config = dict(
    tie_embeddings=False,
    seq_len=1024,
    steps=11258,
)
MLP neurons of a small language model. Each row is named by its layer, matrix (gate and up: input weights) and neuron, and shows model dimensions 576-703. Each number is 128 + 24 x the weight over its row's rms, rounded and kept within 0 to 255. A neuron's up and down rows have the sign that makes its largest values positive.
A block is one neuron, or neurons of one layer that tend to fire together. After each block is what it responds to, as a language model described it from the Wikipedia text at the highest values.

L5.gate951 [154  93 125 128 156  98 140 153 109 109 111 132  69 136 138 115 100 117  84 108 140 141 112 137 149  75 151 127 134 130 141 151 142 134 146 109 117 212 130 140 115 135 190 122 136 124 121 122 124 123 132 123 130 126 144 138 173 117 204 139 136 115 130  75 131 159 113 109 161 135 118  90 138 130 148 127  98 154 130 142  91 144 113 139 188 112 120 160 125 132  65 142 114 144 147 131 167 126 122 142 141 117 163 163 142 107 140 120 108  92 135 102 137 122 102 107 158 138 146 114 153 155  97  98 114 154 127 105]
L5.up951 [ 74 146 114 122 160 121  77 140 140 106 127 169 125  90 113 137 140 172 125 106 123 145 133 118  96  99 155 150 121 129 113  71  86 115 112  82 113 145 108 135 153 134 138 144 143 107 109 111 143 171 124 124  83 145 156  94 106 131 100 111  99 130 116 121 162 152 161 102 152 132 128  64 112 115 127 125 104 153 101 143 126 133 156 140 154 115 118 172 142 126 101 136 143 114 147 160 140 141 143 108 101 125 125 105 109 127 156 144 148 116 117 126 112 117 142 122 154 101 110 130 133 130 127 122 103 116 117 126]
L5.gate1595 [135  96  80 157 137  64 113 132 132 140 123 132 114 165 105  83 114 129 102 121 170 144 132 115 116 115 146 167 163 141 128 142 126 166 149  88 124 121 118 144 121 105 143 132 129 140 133 113 159 115 129 112  82 136 121 108 157 122 133 138 126 137 136 123 106 149 112 105 154 108 119 126  73  94 136 147  74  98 110 153  60 139 139 122 157 146 130 123 136 155 112 133 151 114 131 121 117 109 162 158 108  76 142 126 117  83 152 125 149 117 143 102  99 135 102  89 145 154 146  87 117 115 106  71 118 127 147 131]
L5.up1595 [154 116 158 121 175 140 113 150 155 131 169 158 176 101 127 111  80 142 110 182 128 127 116 165 122  89 122 133 135 138 117 166 127 125 118 120 126 152 111 112 139 110 128 120  91 130 149 108 162 132 105 124 105 158 150 154  90 128 105 109 123 106 134 139 149 173 140  98 171  83 172 130 108 129 135 138 121 117  93 117 128 116  89  86 106 147 118  96 104 114 157 152 127 164 129 116 108 109 141 143 138 137 114 147  90 110 170 170 182 122 165 131 153 155 189 100 114 132 155 121 122 147 110  70 134  79 121 131]
L5.gate1600 [127 142 110 134 145 149 104 101 103 119 117 117 134 125 141 165  83 162 134 149 133 107 108 126 124 139 139 126 132 116 132 110 117 119 115  85 139 152 117 134 114  93 145 132 140 118 125 130 121 150 132 146  78 136 115 139 156  80 138 118 124 112 113 149 158 110 118 162  97 101 161 126 110 170 148  91 102 132  90 147 113 116 111 151 183 167 131 140 108 147 105 131  78 131 151 130  99 160 120 111 146  99 123 145 138 150 152 152 121 103 151 122  87 105 115 152 131 107 130 103  87  79 118 100 166 116 163 135]
L5.up1600 [122 134 110 155 152 128 106  92 145  88 109 129 129 138 154 105 173 134 127  71 121 103 142 143 151  87 155 133 124 134 103 152 139 153 120 106 142 121  89 124 126 123 156  96 137 123 104 133 134 175 107 136 114 146 131 115 154 105 148 161 112 112 134 103 144 140 126  77 146 137 106 114 123  92 164 154 130 116 139 163 116 147  98 129 151  82 139 116 110 105 127 152 141 139 134 119 166 144 115 128  94 116 121 176 157  94 129 100 101 144 142  85 114 122 146 102 148 101 151  91 138 101 127  89  97 149 162 131]
L5.gate2373 [ 86 145  90 158 147  71 116 141 118 117 115 139 122 106 108 132 104 111 105 120 141 138 132 119 139 139 149 147 134  95 130 134 135 134 113 102 109 161 107  75  95 135 154 139 117 133 116 116 127 124 110 137  95 152 137 139 136  78 167 148 173 110 134  91 150 127 104 118 140  96 151 163  60 112 146 156  94 128 149 134  95 138 121 109 150 150 135 151 148 113 121 123 134 130 151 168 155 142 133 124  86 118 103 100 119 149 143 163 140  84 138 110 121 120 140 155 173 126 144 112 127  96 132  92  81 130 133 153]
L5.up2373 [109  80  92 128 159 111 118 100  94 107 143 148  95 128 136 149  69 117 115 138 119 117 126 145 135 133 145 134 116 140 133 148 123 105 142 150 151  72 125  74 136 158 169 121  97 153 130 116 157 156 115 141 123 150 148 154 149  98 147 139 133  54 138 104 177 130  96 124 172 135 147 118 149 171 125 132 125 142 127 119 109 131 130 128 134  96 100 162 178 128 138 142 111 167 116 112 139  70 123 103 113 163 137 179 110 146 142 141 162 116 127 102 143 164 141 133 105 105 115 131 106 165 123 132 115 109  99 143]
Description: Dashes, hyphens, "and" or "to" right after a year that link it to a second year or date, as in 1971-1972, between 1772 and 1795, 1902 to 1905.

L6.gate809 [103 135 135 150 168  99 137 120 167 121 112  88 113 184 125 165 152 125 120 132 176 157 135 158 124  99  83  65 141 140 137 130 126 149 124 113 177 145 131 117 135 132  76 110 170  88 142 110 151 133 120 162 114 148 146 129 142 164 107 152 120 101 114 135 137  78 104 160 138 157  77 148  98 129 156 100 114 163 150 130 118 126 104 139 110 104 125 131 154 100 157  93 135  94 120 133 147 116 167 133 105 118 126 163  80 146 144 158 107 130  84 158 146  94  85 135 140  80 117  77  82 131 140 124 133  90 125 138]
L6.up809 [131 150 160 161  79 141 138 104 139 163 111 152 121 185 136 109 136 125 144 135 161 118  80 109 118 106 148 172 141 102 167 155 178 170 139 126 130 153 147 165 118 106  98 123 160 123 141 120 114 100 136 113 115  95 117 107 137 127 125 125 101 107 104 113 127 135  85 118 104 105  96 132 112 121 114 160 179 124 142 101 132 103 118 174 145 123 119 126 129 132 175 139 145 126 104 128 104 199 141 102 154 144 112 156 146 100 142 131 141 166 107 134 134 133 111 133 149 129 177  96 141 124 158 143 107 175 133  94]
L6.gate1465 [140 141 153 143 107 130 114 143 128 163  88 114 104 164 134 134  92 133 125 125 126 142  76 130 128  91 124 106 117  91 157 138 141 134 139  96 143 121 106 142 178 130 147 103 139  93 122 134 127 167 127 162 155  95 134 140 162 127 144  96 123 142 139  74 153 103 134 127  83 105 133 154 129  80  70 125 125 159 137  87 105 116 155 140 126 127 134 141 122 113 133 121 143 102 123 143 107 110 104 107 134 126 151 140 155 155 142 138 109 119 134 114 117 133 119 109 125 126 177 108 133 141 180 121 133 150 126  98]
L6.up1465 [147 123 132 153  96 133 140  96 125 126 151 181 108 156 139 103 128 152 133 106  98 160 171 167 108 127 109 123 142 128 136 110 108 126 147 105 119 108 150  54 150 106 160 108 127 125  99 148 147 109 113 159  98 106 159 134 126 116 137 200 120 168 130 128 176 142 151 144 118 109 126 106 109 152 153  99 156 120 163 130 126 133 110 100 152 163 122 104 113 142 107 124 124 173 135 144 159 128  90 120 148 146  99 126 156 107 108  94  93 155  77 144  94 149 133 119 145 138 156 136 123 134 119 142 151 187 102 103]
L6.gate2836 [157  83 105 158  89 112 157 112 124 156 127 133  84 163 147 131 155 178  73 120 120 140 119  90 149 110 132 152  93 108 130 109  83 114 127 109 135 138  89 110 117 150 142 119 155 136 121 127 171 144 123 141 121  74  77 116 150 144 103 114 117 128 140 154 116 109 146  95 115 140 110 151 112 118 155 145 138 144 132 117 108 135 133 159 139 115 156 131 142 122 152 118 147 118 151 132  97 108 104  98 145  88 128 156 105 137 113 122 123 151 119 134 138 139 110 137 102  97 146 138 124 170 142 111 136 152  79 152]
L6.up2836 [138 121 147 168  93 171 121  99 127 143 126 120 134 133 105 127 131 112 120 117 112 148 101  74 121 102 103 117 125 117 163 126 140 101 148 133 127 124 126 103 106 137 119 109 138  80 107 182 190 143 130 113 108 124 165 139 120 135 133 116 132  81 122 148 106 139 113 157 149 133 112 121 128 131 157 120  93 155 132 133 132 136 142 111  98 126  95  80 165  90 135 101 117 150 122 161 114  92 145 131 130 115 112 145 120 163 127  99  96 135 147 115 134 120 169 119 136 129 106 109 152 119 166 133 120 135 161 124]
L6.gate3066 [158 151 121 181 153 132 165 112 148 116  96 180  84 162  91 159  99 158  96  91 133 121 145 122  94 128 140 115 103 125 108 160 123 112 109 118  83 139 124 136 145 160 169 135 117 112 115 142 114 110 103  77 101 124 124 113 117 109 126 187 140 135 163 140 136 152 124 124  69 184 129 109 101 144 125  95 162 183 135  87  84 144 121 120 116 125 125  90 126 143 154 111 125  79 148 144 129 107 128 137 169  99 116 113 130 140 147 129 122 123  83 116 172 153 162 109 115 124 134 143 118 127 138 175 131 155 109 124]
L6.up3066 [132 125 114 148 146 130 143 110 144 144 111 154  99 111 115 106 191 165 105 125 138 134 159 156 117 157  81 102 130 101 146 101 135 101 142 153 106 137 118 133 107 126 138 136  94 113  92 115 151 134  94 141 156 110 157 116 141 120 141 148 139 131 159 132 112  78 125 120 130 125 135 131  92 104 169 149 136 149 122 148 113 112 119 134 160 134 137  75 130 136 114 119 101 116 162 144 111 133 146  95  96 161  90 156 139 156 169 105 103 172 135 145 137 153 155 138 146  97  99 124 124 112 125 103 127 112 124  71]
Description: Mostly "and" or "or" right after a verb or adjective that shares its object with a second coordinated word, e.g. owns and operates, composed and arranged, deny or explain.

L7.gate2114 [119 103  91 141 149 147 168 144 125 110 110 135 136 136 102 111 120 153 101 114 163 158 117 144 133 141  78 184 150 147 133 150 152 133  88 139  74 137 131 140 148 126 126 112 148 161 130 120 130 112 131 101  84 118  88 109 130  98  89 142 171 149 148 150 125 154 111 134 136 103 133 127 150  97 128 182 127 144 143 131 117 122 138 136 133 125 143 119 113 131 136 128 145 139 137 104 136 164  94 112 116  92  75 135 135 187 122 130  99  94 126 159 165 118 139 138 126 139 135 125  92 140 150 170 115  99 156 164]
L7.up2114 [113 123  80 109 117 153 119 116 136 130  85 123 160 157 173 119 113 144 114 150 120 120 123 109 123 123 164  92 171 103 125  96 129 132 129  87 116 111 159 170 127  70 109 143 145 123 167 105  99 104 149 132 150  77 128 154 144 168 160 112 145 132 123 178  94 127 150 115 125 122  86 135 149 134 126 108 113 131 144 151 116  97 174 137 129 160 114 134 119 151 159 141  84 152 105 116 116 178 133 102 116 141  93 131 144 143 117 136 142 122  91 123 120 121  95 143 154 160 137 138 125  77 144 168 138 132 122 193]
Description: Hyphens joining "on" to a noun, as in on-orbit, on-campus, on-demand, plus "on or before"; more weakly, is/was after It/There and dashes in tables.

L5.gate1909 [143 130 118 145 138 166 155  92 115 110 102 103 138 124 110 155 106 150 124 148 137  88 110 126 119 123  91 172 157  91 115 144 101 118 117 145 120 149 146 127 100 158 144 133  76  89 120 134  93 155 148 155 105 140 127 106 139 158 156 113 145 130 112 153 152 100 109 139 101 153 106 121  88 123 132 156 114 149  91 129 119  98 102  95 119  85 132  93  98 179 109  89 103 145 119 131 101 133 138 103 107 122 107 152 111 145 135 127 118  96 122 103 140 153 101 155 120 112 101 122 119 103 120 194  96 101 129 141]
L5.up1909 [129 142 132 119 122  84 135 182 160 154  90 108 144 159 160 106 144 120 122 145 173 139 157 101 149 165 121 107 133 102 109  93 141 131  97  95 110 136  97 123 147 143 165 153 135  93 146  97 165 164  98 117 124 115 110 120 162 107 105 146 115 122 107 166 143 138 148  93 123 129 156 131 126 131  93 152 135 124 124 159 148 125 126 139 137  62  99 123 117 134 146 142 147 102 171 106 113 178 103 130 168 116 135 153 130 121 171  92  82 170 131 137 160 157 153  89 120 139 145  78 103 107 126 111  96 152 138 135]
L5.gate2279 [113 127 112 122 114  99 155 104 115 166  92 136 118 127 145 134  77 170 109 118 135 157 140  98 156 150 152 205 111  96 134  92 140 123 119 185  95 153 152  64 121 135 143 125  95 109 128 163 115 139 137 101  94 100 148 146 129 124 146 108 131 140 134 141 160 121 129 161 110 108 115 136  57 126 127 134 149 133 149 124 130 132 129 126 131 125 124 101 152 138 114 114 115 102 136 157 151 123 143 114 134 101 102 145 136 122 138 115 119 118 178 115 131 122 149 132 117 116 141 111 105 100 138 156 103 101 118 135]
L5.up2279 [119 128 123  81  89 128 136 105 131 168  98 178 127 116 108 125 127 139 117 128 114 154 132 110 122 105 121 124 112 140  88 129 119 156 136 107  85 123 149 146 131 117 168 107 129 115 114 137 126 154 127  97 173 142 152 126 163 102 133 142 157 113 120 132 145 107 129 146 108 153 112 150 164 143 114 103 181 136 121 143 138 115 100 115 147 139  92 107 127 201 144 131 143 144 130 138 129 116 152 123 140 167 127 142 126  95 140 145  94 140 140 111 125 104 115 143 100 172 159 122  86 118 147 114 115 120 135  99]
L5.gate2771 [112 125 128 159 147 122 132 124  92 106 129 105 121 161 142 109 102 143 113 136  90 173 125 113 163 107 145 126 111  45 126  99 144 152 108 101 128 125 150 105 130 136 204 132 117  83 107 160 153 168 133 106 133 146 156 139 144  85 140 124 173 137 173 139 182 112 122 128 123 115 111  83  86 160 137 113 113 103 144  84 145 131 147 127 139 172  75 144 147 114  91 112 105 115 106 130 132 139 122 106 124  94 136 129 107  95 134 151 150 108 109 111 163 132 134 153  97 135 138 131 124 101 124 148 122 145 152 113]
L5.up2771 [128 114 170 140  97  89 128 134 137 144 102 118 149 161 108 129 136 121 113 133 136 143  94 129 118 128  83 100 101 105 151  86  92 165 154 140 126 123 126 145 155 175 152 132 141 101 116 151 144 132 107 125 125 115 153 150 158 126 144  80 117 111 180 131 164 119 158 122 101 109 144 110 143 104 128 142 108 147 140 124 130  92 155  95  98 144 110 142 118 105 142 145 133 176  95 100 170 143 147 113 146 135 160 165 112 144  94 133  92 158 112 153 172 145 135 125  95 159 165 163 110 130 128 177 122 143 103  79]
L5.gate2819 [114 130 101 185 117 173 158 103 139 108 161 169 138 137 146  91 113 187 112 137 110 119 110 135 129 139 118 160 142 103 142 144 161  92 118 123 137 142 132 106 127 117  86 109 119 121 124 125 172 140 124 120 144  74 149 132 162 148 102 112 147 139 138 142 129 135 100 127 156 126 123 154 146  93 130 132 123 112 152 106 105  96 156 101 148 128 102 151 145 124 144  91 139 108 145 124 154 145 101 134 136 131  92 167  94 139  95 111 128 117 127  94 107 146 155  82 151  90 129 106 117  68 103 108 122 116 140 130]
L5.up2819 [114 121  80 119 145 162 163 158 178  99 101 140 164 140 124 109 118 137 147 161 141  88 106 105 111 142 171 131 115 147 138 166 139 110 133 132 170 119 134 145 151  98 125 103 156  92  98 142 186 123 115 101 142  97 119 157 139 159 129 108 122 117 147 145 155 155 128 105  99  98 107 122 146 143 157 135 105 132 101 128 121 101 122 126 180 115 117 121 138 134 137 124 152 127 149 177  98 105 140 104 146 146 137 161 120 115 162 135 110 105 163 121 114 120  93 128 138 137 155 129 114 116 112 119 106 115 140 116]
Description: Coordinators and, or, and joining commas right after the first of two paired words, as in owns and operates, Ready or Not, echoing, muted.

L7.gate435 [ 64 149 141 140 134 134 145 107 169 143 134 125 134 154  99 107 129 162 111 156 105 122 150 151 133 132 127 138 150 123 127 117 165 152  98 147 111 109 175 182 152 143  71 134 137 132  57 118 152 150 133 111 121 140 137  99 139  76 121 125 123 118 117  99 135 129  91  99  81 168 172 139 123 133 139 120 152 171 129 122 120 120 119 148 131 137 136  98 170 137  99 109 129  97  97 167 114 128 124  89 134  94 139 121 124 127 154 128 108 133 136 118 155 132 132 139 161 159 153  94 106 105 154  77  86 142 154 103]
L7.up435 [101 130 139 113 108 120 134 113 175 138  95 157 129 181 110 118 122  91 120 101 135 138  85 157 109 172 138 123 114 142 121 115 162 108 156  99 102  90 174 125 125  93  91 135 162 147 130 142 134 171 104 121 182 115 111 120 138 101 147 122 132 130 126 143 148 102 111  91 101 166 106 106  67 104 105 129  87 128 133 175 147 100 141 184  96 149 114  92 167  96  93  99 151 126 144 165 115 136 139 116 129  81 106 163  89 120 150 108 114 105  87 105 144 124 119 134 162 124 138 158 114 144 114 105 113  83 167  80]
Description: Commas, "and", "or", and table pipes joining parallel items, mostly verbs or nouns: translated and copied, speaking, listening, reading.

L6.gate824 [131 115  90 139 135 125 141  99 175 110 163 144 137 103  92 157  98  94 118 156 121  94 106  80 153 138 133 124 128 128  72 106 128 106 138 155  96 151 122 118 142 156 146 137 161 118 107 116 139 128 159 110 108 150 137  95 156 139 148 131 141  57 117  97 165  96  97  96  77 149 144 101 164 112 157 130 136 121 141 142  95 106 119 132 177 130 159 164 146 142 124  99 153 148 106  98 146 154 131 121 123 101 137 157 124  82 121 171 130 139 147 127 111  85 116 124 147 112 162  91 105  78 166 152  98 116 128 153]
L6.up824 [133 160  88 132 131 111 109 135 114  87 162 117 108 105 156 107 170 130 148 134 122 129 158 143 115 115 170 134 106  99 156  92 116 150 130 145 147 154 141 135 139 106 149 121 174 133 156 154 152 184 107 132  96 107 142 124 137 123 136 155  88 155 102 147  95 132  98  76 129 156  84 153 130  78 138 160 114  67 129 162 143  95 208 163 151 128 141 102 178 153 110 127 111  86 154 152 179  95 128 131 113 152 134 140 142 102 121 133 114 120 143 106 128 103 118 100 169 122 159 136 148 149 155 138 151 139  97 124]
L6.gate1410 [118 114 145 149 134 136 126 144 111 119 107 154 118 163  77 118 160 117 102 123 143 127 160 136 113  93 169 130 117 117 132  83 156 128 140 135 159 145 117  95 108 126 129 164 136  92 124 133 161 151  78 156 106 110 161 129 169 113 139 120 134 122  98 122 152 121 146  93 101 155 145 131  66 118 123 109 137 112 133 120 123 124 103 102 172 160 122 125 132 131 149 109 173 119 148 141 120 130 146 122 114 146 159 158 122 124 156 146  70 155 143 167 113 152 125 111  85 161 109 116 116 152 110 126 108 176 167 128]
L6.up1410 [131 170 138 154 171 138 121 121 152  98 131 138  97 116 129 149 158  97 106 133 119 109 143 180 143 112 138 133  85 138 144 117 113 149 123 139 153 151 103  70 130 112 114 102 114  94 145 100 123  98 124 135 140  98 136 124 110 181 116 105 109 168 115 163 116 114 135 122 117  90 116 113 123 129 165 107 125 126 111 137 129 107 122  85 158 135 170  91 120 155 127 128 110 133 172 159  87 111 135 138  70 133 140 102 100 145 140 137 144  96 152  98  99 170 110 110 125 117 153 164 113 132 101 121 142 150 136 120]
L6.gate1996 [ 84 121  99 155 129  96 123 180 157 159 119 118 118 161 115 161 118 129 116 111  93 164 157 126 124 114  88 138 131 145 123 135 129 124 120 119 142 126 126 110 155 136 152 123 120 131 112 161  90 101 104 131 113  77 122 132 134 131 136 142 124 129 118 200 122 131 139 124 126 105 161 161 130  97 123 151 118 126 145 138 123 114 152 130 164 147 144 138 142 151 133 187 115 127 166  82 135 162 106 134 112  69 169 170 144 136 122 124  79 123 141 158 106 138 114 141 168 126 110 145  90 110  90 123 142 130 176 122]
L6.up1996 [155 118 130 139 173 150 125 136 145  85 144 139 149 147  77 117 153 119 131 139 107 132 130 130 136 110 157 133 123 191 156 154 104 126  87 163 115 132 101 137 155  87 177 141  85 122  96  86 143 119 154 120 129 103  96 107 106 151  74 164 104 115 111  96 118  98 106 120 171  83 113 143 163 107 112 150 151 127 104 146 138 104 121 102  97  92 180 154 127 141 153 157 132 139 173 145  65 118 135 141 138 132 113 104 105 135 140 139 115  86 141 133 135 117  84 104 132 105 147 148 154 106 126 153 133 144 164 144]
L6.gate2704 [144 135 121 143 167 140 137 155 147 123  71 199 171 139 117 152 129 169 113 116 135 149 120 155 116  88  96 113 133 138 104  85 147 126 125 115 109 154 140 135  80 130 110 115 114 123 118  73 107 145  79 115 155 137 122 137 139 140 113 153 150 110 160 152 126 144 109 122 145 144 100 121 117 120 102 134 117 155 137 156  80 148 160 123 131 143 139 128 137 132  85 145 136 143 159 121 154 110  96  81 147 153 120 145 124 129  90 122 120 135 140 172 134 125 122 106 151 110 115 171 117 105 126 124  95 103 117 115]
L6.up2704 [104 146  90 120 123 160 139 111 124 105 146 112 123 162  91 135 185 113 161 164 142 134 106 145 124 129 116 148 156 152 139 173 142 129 127  77 114 109 161 107 114 107 135 131  95 138 123 112 136  96 126 133 137 161  98 123  75  92 109 154 131 136 132 145 158 101 112 100 104 179 172 130 107 103 127  90 114 113  90 180 124 113 130 149 119 122 132 112 140 183  86 155 131 131 146 140 106 144 111 124 118 151  92 129 137 119 131 101  91  93  90 146 131 100 132 118 113 116 183 159 126  85 131 110 137 116 158 134]
Description: En dashes and hyphens between years in season ranges in sports career tables and infoboxes, like 2021–22 and 2017–19, plus similar year-span "to" (from 1965 to 1966) and commas in year lists.